config.toml
n_layer = 8
d_model = 768
n_head = 12
n_kv_head = 12
head_dim = 64
d_mlp = 3072
vocab_size = 8192
activation = "tanh_gelu"
norm = "layernorm"
norm_place = "pre"
norm_eps = 1e-05
positions = "learned"
qk_norm = false
attn_scale = 0.125
bias = "all"
tie_embeddings = true
parallel_block = false
extras = ["capped logits"]
init = "normal"
init_std_qkv = 0.0262
init_std_o = 0.00655
init_std_up = 0.0262
init_std_down = 0.00655
optimizer = "ademamix"
lr = 0.000213
beta1 = 0.9
weight_decay = 0.81
lr_head = 0.00891
grad_clip = 0.5
warmup_steps = 212
schedule = "wsd"
decay_fraction = 0.924
decay_shape = "linear"
final_lr_fraction = 0.1
batch_tokens = 131072
seq_len = 384
doc_mask = true
train_tokens = 795200000
steps = 6067
dataset = "wikipedia_en"
MLP neurons of a small language model. Each row is named by its layer, matrix (up: input weights) and neuron, and shows model dimensions 96-223. Each number is 200 + 40 x the weight over its row's rms, rounded and kept within 0 to 999.
A block is one neuron, or neurons of one layer that tend to fire together. After each block is what it responds to, as a language model described it from the Wikipedia text at the highest values.

L5.up1382,197,137,161,221,298,180,206,167,223,290,186,198,188,292,161,244,179,143,306,200,222,236,253,183,257,277,196,256,219,173,203,267,227,162,222,169,256,181,197,224,258,157,127,219,163,203,129,262,226,206,248,168,189,197,198,225,205,237,184,171,237,174,196,153,204,228,191,202,159,179,245,222,161,234,198,167,170,233,206,179,200,186,184,123,185,214,196,222,272,244,215,190,239,217,204,207,149,214,243,197,250,173,301,219,132,200,181,235,203,159,89,260,229,211,217,212,212,189,268,245,265,169,206,81,174,205,218,210
L5.up1662,148,171,182,210,242,216,141,167,237,189,318,190,154,140,171,229,177,182,149,203,200,147,226,183,220,185,183,233,252,177,122,134,135,215,192,84,201,205,183,272,197,147,181,211,237,167,232,265,149,191,193,226,189,246,233,227,219,155,154,143,207,108,148,149,199,169,202,216,240,149,231,153,178,184,194,181,176,206,231,223,193,197,212,122,246,131,216,217,157,172,124,164,207,236,226,232,176,194,202,156,214,249,185,174,262,219,245,139,179,189,169,201,223,201,247,215,168,197,195,171,259,149,165,208,165,221,170,195
L5.up1883,231,302,211,211,123,186,145,124,259,210,169,201,176,256,214,193,152,187,170,146,206,162,210,227,165,251,214,203,222,158,113,245,207,166,229,153,151,238,220,221,234,181,178,194,316,234,161,250,226,184,239,203,151,246,164,178,235,163,222,220,153,225,231,195,227,201,264,246,154,263,152,164,212,158,197,157,176,267,214,239,228,223,163,200,225,198,154,203,254,249,240,239,147,159,269,153,247,181,214,219,238,166,131,215,165,225,173,211,96,201,223,203,118,219,232,162,168,202,236,225,198,208,129,191,112,175,196,177
L5.up2013,263,179,206,269,124,179,183,185,169,206,202,259,211,290,217,240,176,224,219,169,154,219,181,207,228,232,203,203,245,163,156,221,244,209,206,258,204,160,222,248,172,173,128,195,217,197,193,304,206,230,246,195,152,142,124,251,210,183,145,145,247,225,171,200,220,190,206,145,229,133,171,253,165,199,234,160,190,160,196,130,204,250,223,216,162,149,163,186,188,254,268,140,258,186,272,223,173,245,242,212,132,176,227,231,178,197,182,198,170,191,177,258,156,173,300,145,255,214,211,262,190,172,126,206,165,108,265,241
Responds to: Table cell endings. Last token of a cell value in pipe- or semicolon-delimited tables (stats, results, charts), just before the next separator, e.g. 102, FIJ), DAY.

L5.up295,181,137,201,205,178,176,144,165,183,235,207,250,201,237,191,253,117,242,180,238,231,163,229,161,232,200,255,154,173,163,238,156,173,172,176,94,84,184,224,248,189,165,241,203,167,227,185,189,239,239,194,164,213,261,210,179,259,208,189,267,160,162,234,222,160,196,220,248,264,213,305,134,180,176,257,224,248,239,157,222,197,190,124,177,220,213,183,129,237,203,222,194,218,228,132,183,176,169,139,236,271,245,244,272,54,232,262,248,166,189,245,156,148,170,222,238,212,236,194,211,210,182,198,247,159,237,222,213
L5.up2654,135,255,257,166,120,213,195,186,186,245,182,157,192,125,253,293,235,210,233,205,191,247,275,233,187,181,285,203,245,183,182,230,206,208,187,169,179,141,204,201,200,170,248,199,184,179,205,193,142,138,194,202,131,246,276,239,195,148,168,218,172,230,167,226,172,191,266,251,238,193,227,257,197,233,190,163,267,179,213,234,287,212,230,195,249,135,151,139,195,168,218,154,212,154,192,113,197,189,235,227,187,183,199,226,165,234,219,246,157,237,208,274,223,150,237,138,248,239,158,216,194,145,194,174,211,241,222,234
L5.up2747,168,207,244,208,241,177,212,236,212,173,203,200,162,198,218,205,221,206,265,225,214,318,242,185,231,279,161,205,107,228,165,241,183,116,154,159,189,217,218,247,166,149,205,224,189,233,211,200,199,207,178,225,167,203,270,194,280,136,201,179,230,128,222,229,232,267,127,151,279,144,175,188,199,226,228,226,203,142,240,209,244,233,171,183,213,239,154,166,178,173,100,214,224,184,192,192,211,144,197,249,202,205,219,208,177,239,262,243,215,191,278,264,161,238,359,197,237,213,114,162,178,96,201,297,159,218,233,273
L5.up2906,213,121,251,187,169,197,190,205,64,169,253,178,154,265,272,175,182,220,117,168,231,155,225,180,177,159,197,251,158,210,229,180,144,231,155,206,145,224,227,205,226,241,219,210,176,196,219,184,211,247,174,203,204,194,185,182,222,195,165,177,290,186,276,191,264,264,191,201,251,249,311,303,131,164,176,228,166,231,183,171,225,278,207,194,187,162,244,160,260,156,215,197,220,192,240,164,174,155,131,274,176,185,159,156,139,204,183,169,202,145,229,175,190,242,121,179,185,235,201,175,224,172,294,236,186,172,189,238
Responds to: Slavic name pieces. Middle word pieces inside Slavic and Eastern European names in sports rosters and lists, such as Vale-ry, Vladys-lav, Ale-ks-androvich, Ivan-ova; weaker on other name and place fragments.

L3.up306,197,219,247,259,229,248,152,196,201,246,211,199,139,162,192,243,242,201,173,237,134,161,137,171,174,135,173,289,150,225,211,193,136,234,204,299,238,225,216,153,253,161,242,198,273,237,192,184,210,219,154,236,107,216,174,298,211,157,190,244,228,167,160,158,193,203,297,180,196,248,212,199,132,305,240,114,156,183,154,196,176,223,198,145,196,159,120,217,181,196,233,167,189,143,207,172,232,106,230,196,284,174,205,201,232,185,184,208,131,174,231,130,201,224,190,183,220,148,198,153,278,223,224,210,224,172,173,196
Responds to: Match score digits. Mainly the digit after the dash in football scores (2–1, 1-2, 1-0); weaker on "head" in head coach or heads of state, and the final "and" in long lists.

L2.up159,227,189,194,177,169,241,290,229,176,191,203,220,231,203,206,171,195,95,198,167,231,192,276,183,225,238,135,254,204,184,214,183,157,194,142,155,202,165,160,219,203,150,250,220,237,208,179,172,252,196,262,176,170,240,174,199,229,142,181,190,203,149,216,134,172,232,237,275,174,194,238,247,214,160,132,217,163,209,177,184,179,131,252,154,148,210,165,194,209,190,301,171,231,146,204,116,247,151,194,275,207,230,204,169,120,158,256,198,205,192,181,207,280,244,167,256,268,174,271,247,233,224,237,217,170,256,215,253
L2.up800,157,204,197,259,211,157,266,115,195,193,264,179,132,117,263,217,223,167,198,144,100,225,223,184,172,171,171,205,227,132,249,216,189,175,218,179,182,177,176,199,209,141,214,235,233,231,231,236,158,209,226,218,238,179,242,281,185,173,214,173,220,189,251,183,217,216,216,164,131,167,245,180,136,177,216,270,251,202,241,221,209,195,215,225,196,214,127,197,236,218,236,184,252,152,192,255,231,236,150,165,179,194,180,227,227,126,258,215,202,186,192,239,238,178,181,147,209,206,182,210,224,160,223,258,117,246,179,209
L2.up2696,121,235,287,198,218,172,230,181,94,295,203,199,203,255,272,209,237,166,237,271,172,198,130,300,213,164,186,206,198,212,180,199,184,232,192,116,219,215,220,219,203,225,162,142,173,180,144,215,167,201,230,214,267,190,164,232,210,167,161,209,219,215,198,291,217,235,201,122,279,219,133,145,195,132,222,234,260,151,237,131,294,215,186,182,173,173,252,254,240,210,239,178,210,207,153,235,272,174,215,162,161,140,207,213,239,188,205,231,148,280,314,228,258,257,206,209,199,182,179,194,147,171,220,195,161,232,186,183
L2.up3050,131,239,249,245,182,198,201,240,170,212,240,182,218,108,106,201,211,121,177,207,247,245,268,144,232,189,233,193,213,175,163,196,199,231,206,169,238,247,224,185,215,255,175,200,222,184,139,160,155,219,220,187,201,214,154,174,163,123,242,215,223,177,183,211,208,149,204,159,189,158,272,228,243,154,181,201,158,180,204,180,178,240,173,224,180,176,145,201,154,263,194,145,213,177,199,234,182,211,240,187,132,156,230,190,172,175,209,126,212,257,175,256,177,239,225,122,198,253,181,224,229,181,181,138,178,217,225,253
Responds to: Scores and statistics continuation. Fires on a token that completes or continues a number, score or table cell in sports results and statistics, e.g. the 1 in 3-1, 68th, runs.

L5.up6,189,230,188,186,229,178,191,236,257,230,157,162,192,142,141,185,152,244,222,223,157,166,173,232,180,255,214,207,173,226,197,215,152,263,177,305,167,234,236,202,184,213,262,183,238,179,188,257,246,282,124,156,207,204,185,165,154,204,104,212,189,237,147,227,267,165,197,101,189,175,278,149,168,212,98,207,158,240,162,169,225,110,196,206,108,212,176,161,141,223,211,198,231,159,160,250,288,242,195,172,176,177,218,273,220,225,265,153,212,163,222,194,252,207,192,170,166,224,174,218,237,190,199,293,145,154,231,196
L5.up1203,192,188,217,198,162,169,173,191,248,175,185,142,149,217,169,120,278,229,245,218,198,246,233,194,192,135,174,182,140,142,195,223,135,183,210,222,147,226,221,210,227,182,267,248,139,200,178,192,138,170,193,196,237,194,237,203,219,167,192,173,258,171,146,184,300,219,183,246,240,249,201,237,252,192,248,275,172,257,189,207,263,244,286,183,139,151,227,247,200,184,191,124,242,179,202,149,155,262,140,191,208,233,180,250,162,219,153,179,267,217,175,239,208,171,256,158,131,269,221,197,225,207,250,243,199,189,234,218
L5.up1220,202,198,211,163,184,236,142,154,186,221,202,213,220,157,155,259,300,247,214,267,165,200,270,165,133,146,235,221,206,243,150,224,145,205,192,215,266,236,215,179,254,178,211,223,220,194,178,229,196,193,229,224,234,198,218,153,181,220,201,217,199,150,127,121,240,184,193,188,241,167,209,210,210,235,181,277,215,182,207,239,187,141,180,187,155,212,207,165,223,198,196,258,203,196,219,166,171,283,197,170,228,248,149,239,177,245,194,181,281,193,262,241,244,155,187,218,246,236,260,205,220,154,183,195,178,163,220,167
L5.up1947,137,194,221,220,198,168,228,180,249,188,213,201,197,313,175,186,159,228,135,241,213,215,169,200,165,184,155,176,279,214,202,215,250,211,210,278,176,225,272,286,233,226,192,200,236,152,140,162,199,271,244,160,223,208,137,217,161,138,206,241,212,175,221,214,149,221,205,196,209,161,221,179,251,176,208,222,215,185,170,235,240,227,219,146,199,167,304,231,280,229,179,151,167,244,247,204,244,172,137,148,188,163,243,161,230,137,222,121,177,159,263,251,280,197,173,204,236,171,285,264,184,185,224,196,210,122,236,176
Responds to: Before upcoming team names. Tokens just before a sports team or other proper name, especially score digits and table pipes in football results, plus "against", "with", "club".

L2.up371,161,232,244,203,276,203,222,209,212,172,156,130,195,198,184,177,236,183,158,175,152,129,248,224,189,213,174,226,209,167,167,169,178,202,148,191,166,220,220,211,240,199,214,225,214,200,214,193,225,289,135,254,194,178,98,181,232,172,171,103,252,177,162,90,191,219,203,209,301,190,101,229,165,124,181,252,109,195,221,238,204,168,243,204,157,247,192,238,193,193,238,151,288,175,187,207,221,172,175,230,199,240,161,138,217,202,210,125,252,177,212,176,85,244,212,162,164,179,196,170,282,139,153,192,237,169,246,180
L2.up702,226,204,160,201,273,247,259,276,212,278,231,214,205,144,183,212,226,208,60,226,253,180,135,265,216,210,250,280,211,204,253,224,194,128,220,213,148,170,139,183,215,235,225,183,131,247,123,208,172,222,175,281,167,206,191,159,156,161,146,151,164,218,181,162,247,226,204,194,210,207,208,109,201,150,156,184,188,180,185,214,182,131,240,172,238,267,198,220,155,149,270,190,249,306,167,209,197,173,157,248,185,180,180,155,173,173,258,178,218,209,166,260,132,274,240,121,113,230,164,235,190,260,198,221,167,241,193,273
L2.up1496,219,223,218,168,185,269,187,268,170,258,231,219,190,217,138,184,234,168,140,245,217,149,218,209,231,150,180,201,173,273,191,135,188,182,232,207,251,207,238,222,198,208,201,284,245,119,197,187,198,200,218,250,193,229,162,150,216,164,192,110,272,225,130,258,234,174,130,214,265,227,237,198,168,206,172,223,143,209,186,145,171,181,197,178,156,209,187,164,218,138,211,176,208,156,274,188,212,148,73,183,244,219,153,244,203,272,298,213,270,179,164,240,195,139,214,158,187,197,287,153,223,181,153,266,183,139,129,137
L2.up2828,214,144,178,199,143,215,268,240,187,188,148,220,157,210,95,208,221,205,179,211,195,138,250,207,210,216,112,227,160,282,217,184,242,179,228,180,178,172,206,210,109,227,116,274,288,191,238,237,117,174,141,171,232,201,156,175,238,163,171,207,103,211,187,154,257,139,195,123,207,212,262,233,127,194,201,159,194,238,220,208,175,210,234,218,237,203,183,231,190,199,177,189,186,169,219,232,135,150,151,188,180,215,235,224,174,211,235,188,226,230,268,238,150,187,209,146,199,235,196,255,96,148,131,241,208,151,214,139
Responds to: Pre-verb auxiliaries and "to". Function words right before an upcoming main verb, mostly infinitive "to" and modals like would or could, as in "announced that they would" or "was able to".

L2.up1502,204,141,216,127,180,138,202,188,132,157,194,213,208,217,187,187,200,231,155,201,160,137,217,181,172,256,173,195,240,262,189,143,126,201,272,141,187,201,244,234,183,223,214,145,155,166,285,143,239,198,208,117,260,209,197,190,274,138,232,208,224,104,187,282,198,205,236,202,190,224,194,204,192,210,247,145,182,179,201,115,176,179,232,128,208,217,182,136,174,173,173,156,162,173,148,223,178,172,217,217,191,235,235,231,209,190,230,145,114,158,183,241,167,231,217,119,243,223,100,208,223,112,157,189,192,189,232,215
L2.up1572,207,116,253,189,207,121,222,197,81,171,161,214,137,150,197,136,210,134,224,180,231,265,162,225,218,181,193,222,310,170,119,180,168,225,211,211,216,225,213,164,206,198,244,191,128,159,267,171,260,185,238,255,172,214,188,177,192,154,182,191,227,242,172,202,240,195,153,204,198,251,224,178,270,182,175,152,182,210,239,179,177,123,337,155,228,175,255,229,208,206,103,166,202,248,213,242,267,134,254,163,171,182,236,247,185,257,172,223,236,196,171,209,188,172,208,105,187,195,163,161,214,207,136,161,149,161,193,174
L2.up1895,157,182,233,195,164,202,211,216,174,179,216,183,164,203,160,168,250,283,184,175,182,196,214,222,165,141,227,209,208,143,197,174,176,204,237,149,211,200,216,208,199,198,157,246,176,196,217,138,201,148,186,206,232,176,140,216,143,131,188,143,205,175,238,146,273,192,165,184,114,145,126,225,172,145,142,275,238,274,151,249,182,186,149,126,190,200,250,221,267,268,223,212,175,168,166,192,163,212,179,234,205,168,179,270,209,214,221,260,145,187,162,200,256,118,198,149,167,223,186,148,207,205,139,180,200,84,118,135
L2.up2401,124,182,161,236,116,126,206,163,181,151,222,177,111,183,183,222,215,161,137,248,179,220,129,243,191,167,184,196,281,144,214,169,198,176,192,211,173,153,187,208,181,203,306,218,216,212,133,269,221,205,193,265,170,107,157,175,241,187,180,175,181,203,141,239,163,229,233,223,204,211,166,101,162,204,214,241,220,182,225,212,246,162,163,129,194,181,212,231,221,194,163,227,231,247,206,201,193,196,244,156,168,167,220,188,201,246,270,191,205,184,204,205,156,249,219,155,156,124,212,157,176,217,219,219,105,212,189,218
Responds to: Stats table cells. Small numbers such as 0 or 1 in a cell right after a pipe or semicolon in sports and election tables, often the second numeric column after apps or games.

L2.up1346,190,190,225,141,152,270,196,177,210,222,214,115,124,206,161,186,270,188,230,209,167,198,204,147,173,194,147,206,306,182,217,224,224,254,207,203,206,181,236,231,223,173,165,198,134,155,251,235,164,140,234,170,193,235,172,225,179,167,154,170,291,176,190,218,213,240,288,160,222,155,226,175,177,187,177,169,239,233,244,263,219,203,194,113,229,186,150,154,146,210,209,140,204,209,182,121,190,158,247,212,264,249,241,184,143,278,214,135,226,209,197,163,272,195,188,198,219,275,250,203,224,215,193,182,180,163,204,209
L2.up2222,229,149,222,200,173,247,237,183,204,144,233,161,130,227,205,194,182,223,186,166,165,200,191,224,135,207,210,206,259,202,142,120,242,270,190,180,260,168,188,257,237,231,209,156,169,165,191,217,260,285,202,194,166,207,174,167,167,181,132,268,219,121,214,249,216,208,229,168,235,180,279,170,192,145,135,196,216,209,196,173,215,271,198,192,229,220,164,211,199,203,209,126,235,187,211,162,230,177,170,223,252,233,246,140,212,268,248,114,217,196,258,173,292,167,189,256,192,145,142,168,261,217,180,223,147,187,173,169
L2.up2270,214,202,121,187,159,201,135,238,258,229,190,262,232,192,178,183,244,152,121,122,208,146,142,222,177,169,152,229,246,144,144,165,176,179,193,221,251,240,151,247,200,116,159,214,179,180,227,170,126,214,194,155,171,185,186,188,188,92,163,201,264,147,174,234,213,192,292,217,196,186,199,215,248,146,137,229,199,212,231,252,138,186,199,193,188,223,164,154,142,150,191,192,134,248,205,216,223,198,157,163,182,205,255,232,259,213,192,238,227,206,196,224,210,219,192,170,192,230,161,195,204,176,182,122,272,133,267,262
L2.up2824,209,159,280,217,204,176,201,215,169,237,211,164,144,230,267,280,193,181,230,189,96,221,125,202,186,163,174,222,214,264,162,201,203,237,256,199,192,189,250,245,250,155,249,187,166,172,161,178,241,189,152,160,240,172,161,141,173,164,141,243,226,197,234,239,226,194,221,197,199,176,167,164,178,108,215,222,177,196,242,173,147,273,168,164,199,214,158,186,167,221,204,104,245,238,181,289,288,106,163,188,174,138,202,271,132,195,297,242,228,277,230,256,235,151,291,170,204,220,230,218,187,210,165,106,205,264,242,196
Responds to: Foreign name subword pieces. Word-internal pieces of non-English proper names, mostly Slavic and other European people and places, e.g. V-lad-imir, Vosk-ob-oinik, Ber-dy-ansk.

L2.up919,229,244,171,180,205,254,222,197,83,242,222,222,128,173,186,220,211,184,109,211,138,144,170,192,196,142,193,233,164,215,149,288,163,171,245,184,156,245,218,211,166,225,223,212,167,197,159,292,236,283,157,219,160,238,261,207,178,233,168,221,256,161,198,182,188,215,222,239,160,178,264,174,239,151,204,180,218,247,213,196,161,107,189,162,270,179,203,194,271,201,199,263,207,212,151,150,200,219,224,217,221,201,129,164,220,217,190,192,219,250,197,221,229,191,157,160,88,185,200,201,199,212,205,151,169,258,192,259
L2.up2646,212,216,269,173,189,241,240,241,268,226,330,177,176,134,206,238,226,235,193,240,151,184,166,253,153,170,254,178,152,195,220,160,187,223,192,165,227,152,264,224,200,184,198,181,241,211,129,310,166,229,213,236,113,257,197,173,140,248,171,150,184,207,268,277,234,184,165,168,199,193,197,228,256,186,201,198,303,204,142,280,207,196,211,234,167,240,213,255,221,227,294,187,203,282,183,247,233,245,206,229,199,153,139,196,150,220,195,205,210,126,133,204,221,202,176,161,162,224,228,221,224,259,181,228,241,233,262,172
L2.up2763,207,247,181,220,192,204,235,171,233,232,210,239,178,216,202,194,281,198,177,140,129,175,134,196,169,168,205,201,232,168,187,304,169,213,229,153,155,183,223,158,211,201,190,228,108,221,230,211,227,201,117,170,170,206,213,174,214,174,108,147,246,220,155,234,253,213,186,234,207,225,196,146,172,162,164,226,249,276,148,346,161,211,266,182,249,160,193,177,178,209,259,224,205,399,187,204,176,241,235,247,267,201,208,215,214,263,167,215,171,191,169,183,220,217,205,247,117,182,145,178,242,181,209,176,164,200,209,173
L2.up2926,205,174,219,161,192,154,208,212,216,245,202,210,137,245,195,202,267,169,167,186,197,144,126,271,275,118,220,204,205,197,177,228,195,171,134,190,228,198,202,256,241,202,201,173,125,192,201,226,192,236,255,102,167,141,255,145,206,216,190,219,202,181,193,134,212,179,184,124,107,182,188,249,235,175,217,189,167,168,175,246,138,187,159,210,162,208,253,210,213,147,226,187,221,307,102,228,184,157,186,144,199,133,183,157,212,186,260,234,207,262,213,155,208,208,178,184,202,201,227,156,124,222,131,275,199,178,186,215
Responds to: Title colon separators. Colons splitting main titles from subtitles in cited books, papers and films, as in "John Donne: Life…", "Aftershock: Earthquake…"; also mid-word pieces inside titles.

L5.up400,120,168,214,160,198,224,217,185,162,207,231,219,235,218,231,216,215,112,177,175,175,199,123,182,166,125,179,222,193,224,245,212,203,130,238,303,243,84,310,258,233,228,240,220,154,216,209,219,223,248,146,192,118,251,169,143,220,185,148,165,114,198,246,209,210,103,256,305,236,207,194,167,216,157,170,244,218,257,201,305,206,244,231,183,193,260,157,225,244,190,226,235,227,253,166,245,182,207,154,220,153,170,156,200,172,166,141,215,253,126,118,245,162,246,185,166,194,188,213,190,165,193,285,251,210,197,301,221
L5.up1634,188,200,267,209,166,193,211,183,173,217,182,164,238,209,247,189,241,187,173,209,150,175,203,221,229,185,192,136,231,245,257,193,175,196,230,165,225,196,271,204,249,260,194,169,172,188,158,329,246,208,199,200,151,186,168,200,246,184,200,230,185,194,155,198,214,181,234,218,174,248,253,193,199,159,209,216,180,201,138,263,261,246,152,191,195,143,267,233,224,176,188,161,240,203,198,157,123,95,146,210,227,199,136,174,200,116,252,177,175,166,128,221,228,200,232,144,259,201,205,197,286,218,210,191,193,190,214,78
L5.up2052,167,201,199,176,190,156,247,158,176,205,187,180,239,164,194,218,155,141,177,190,250,196,220,184,214,174,212,207,228,144,231,206,149,147,195,240,224,193,234,223,255,260,230,197,157,208,170,228,149,207,227,207,82,212,204,179,256,228,241,259,231,211,226,158,255,176,298,205,179,180,240,144,157,209,144,96,233,220,208,198,261,252,161,175,216,138,319,221,251,229,200,147,166,199,134,172,182,227,191,251,124,253,224,210,149,191,170,211,234,205,77,279,164,148,198,177,248,158,183,182,163,181,209,203,277,192,213,168
L5.up2720,159,246,174,178,253,260,196,163,138,295,236,203,135,228,225,210,229,246,136,232,142,190,170,302,175,204,175,159,284,140,176,210,166,160,268,225,223,229,242,196,195,332,202,237,136,167,180,243,206,185,204,178,192,216,225,167,181,233,164,200,177,165,240,163,216,230,224,229,215,207,227,182,124,194,208,196,188,152,133,234,157,196,145,173,179,294,297,185,231,190,226,150,283,198,140,246,274,157,200,142,236,200,171,265,253,116,198,157,169,229,204,165,282,185,158,165,234,172,243,184,134,167,186,168,224,209,244,225
Responds to: Authored works context. Tokens inside mentions of written or creative works, like wrote a, a poem, edited, citation years, song-title closing quotes.

L3.up2540,258,307,103,277,153,206,181,116,222,204,253,222,141,156,282,226,181,255,118,244,178,231,158,207,197,156,208,190,241,172,203,195,165,144,212,258,188,103,208,167,177,228,220,217,135,279,231,196,176,264,178,176,243,216,192,148,250,146,229,180,199,170,239,153,239,231,239,204,147,218,220,189,289,107,174,163,264,191,173,208,199,189,156,194,190,167,169,248,194,272,187,220,194,244,179,273,212,205,181,187,217,181,229,199,270,212,233,216,174,126,209,188,216,257,174,195,218,151,200,255,151,169,170,197,190,220,247,170
Responds to: Citing written sources. Tokens that attribute or cite a written work, like "writes" and "article" after a critic's name, or the "(" before a bibliography year.

L3.up2217,154,210,275,216,147,143,238,167,174,186,153,248,240,143,214,222,242,181,137,198,168,132,157,206,176,164,235,210,215,241,214,238,172,198,129,134,176,183,245,209,182,214,240,234,213,190,224,283,221,218,226,89,131,194,147,291,120,170,173,198,247,162,206,210,267,198,193,145,176,155,200,182,173,145,147,225,259,236,185,264,158,178,205,170,182,180,228,216,286,188,269,243,227,200,169,226,224,235,219,110,183,154,195,238,217,191,204,212,180,190,170,238,204,159,163,195,234,243,198,147,147,133,200,175,184,237,205,221
Responds to: Table and infobox fields. Short tokens in structured text such as table cells, infobox fields, URLs and abbreviations, often right after a pipe, e.g. Pts, n/a, pp.

L3.up2689,242,208,109,214,159,215,181,249,181,224,182,200,176,316,209,226,191,207,145,204,88,205,216,286,191,216,204,206,214,215,141,172,193,197,151,162,223,283,236,181,233,250,198,256,117,227,146,239,261,207,111,122,192,192,197,204,205,180,197,112,200,220,223,258,273,177,242,216,257,242,186,177,161,235,215,180,209,212,108,249,243,155,196,244,236,229,220,182,242,121,191,225,160,196,167,192,248,138,152,211,170,185,210,216,200,192,220,223,192,207,179,239,155,192,179,264,176,272,272,181,196,219,146,193,211,179,248,160
Responds to: Pre-verb adverbs and auxiliaries. Adverbs, adverb endings, and auxiliaries between subject and main verb, such as previously, also, -ly in repeatedly, can be, began to.

L5.up810,204,167,162,233,186,241,193,231,251,232,205,218,118,208,287,140,231,213,218,238,115,219,257,303,200,255,128,187,198,121,248,261,200,263,236,175,222,213,210,268,166,220,281,161,223,112,169,202,213,230,159,200,189,137,282,170,204,195,161,161,192,223,170,227,202,190,187,215,203,200,213,257,233,276,216,161,187,209,208,193,118,134,231,242,179,199,250,180,234,210,203,233,205,135,131,199,236,217,164,167,208,193,130,202,231,188,201,208,239,208,188,180,245,165,199,197,161,190,139,189,228,124,222,283,240,177,246,228
L5.up1234,207,269,206,234,261,212,184,180,222,157,184,174,242,272,197,126,229,167,198,183,203,244,180,207,176,197,227,242,219,221,151,213,211,161,225,224,172,213,197,229,212,139,216,221,262,220,207,192,182,167,125,240,215,212,146,214,197,219,183,199,212,194,227,235,144,198,253,194,151,162,191,188,130,227,272,182,154,186,166,234,200,175,152,230,164,134,198,166,205,255,182,188,136,244,231,189,217,175,241,208,156,127,232,153,225,161,221,203,211,174,196,176,219,233,267,187,204,180,191,184,196,149,197,193,186,145,138,205
L5.up2004,148,173,217,189,159,257,215,249,177,212,218,208,181,207,194,177,246,192,156,251,179,190,199,249,232,164,136,277,283,172,275,233,198,216,209,203,166,238,206,188,210,208,198,175,308,145,170,288,183,211,157,173,212,149,145,214,224,199,155,235,189,146,220,231,198,196,254,258,205,192,271,195,255,246,222,155,148,187,185,257,200,248,206,202,230,176,220,223,203,161,200,109,189,195,193,218,217,163,196,151,197,211,179,178,194,186,234,197,233,212,253,211,200,208,306,121,197,126,291,172,140,204,252,142,181,209,276,244
L5.up2393,245,242,190,274,186,250,191,225,240,173,179,191,100,203,230,140,186,200,252,204,178,229,216,195,147,158,193,217,131,170,155,194,241,200,251,276,272,170,200,162,216,202,172,169,151,134,211,237,111,157,206,233,245,156,216,252,216,200,130,179,179,159,206,222,256,170,184,194,264,258,216,195,240,187,264,212,200,209,220,211,197,165,224,193,175,211,235,196,199,168,182,189,172,187,189,157,221,142,225,108,189,143,249,168,251,70,234,288,216,269,226,199,176,203,151,247,246,177,200,152,193,108,163,270,210,145,174,171
Responds to: Table/list field separators. Separators such as |, ; and : between fields in statistics tables and lists, just before a number or dash; more weakly, auxiliaries like to, would, has before a verb.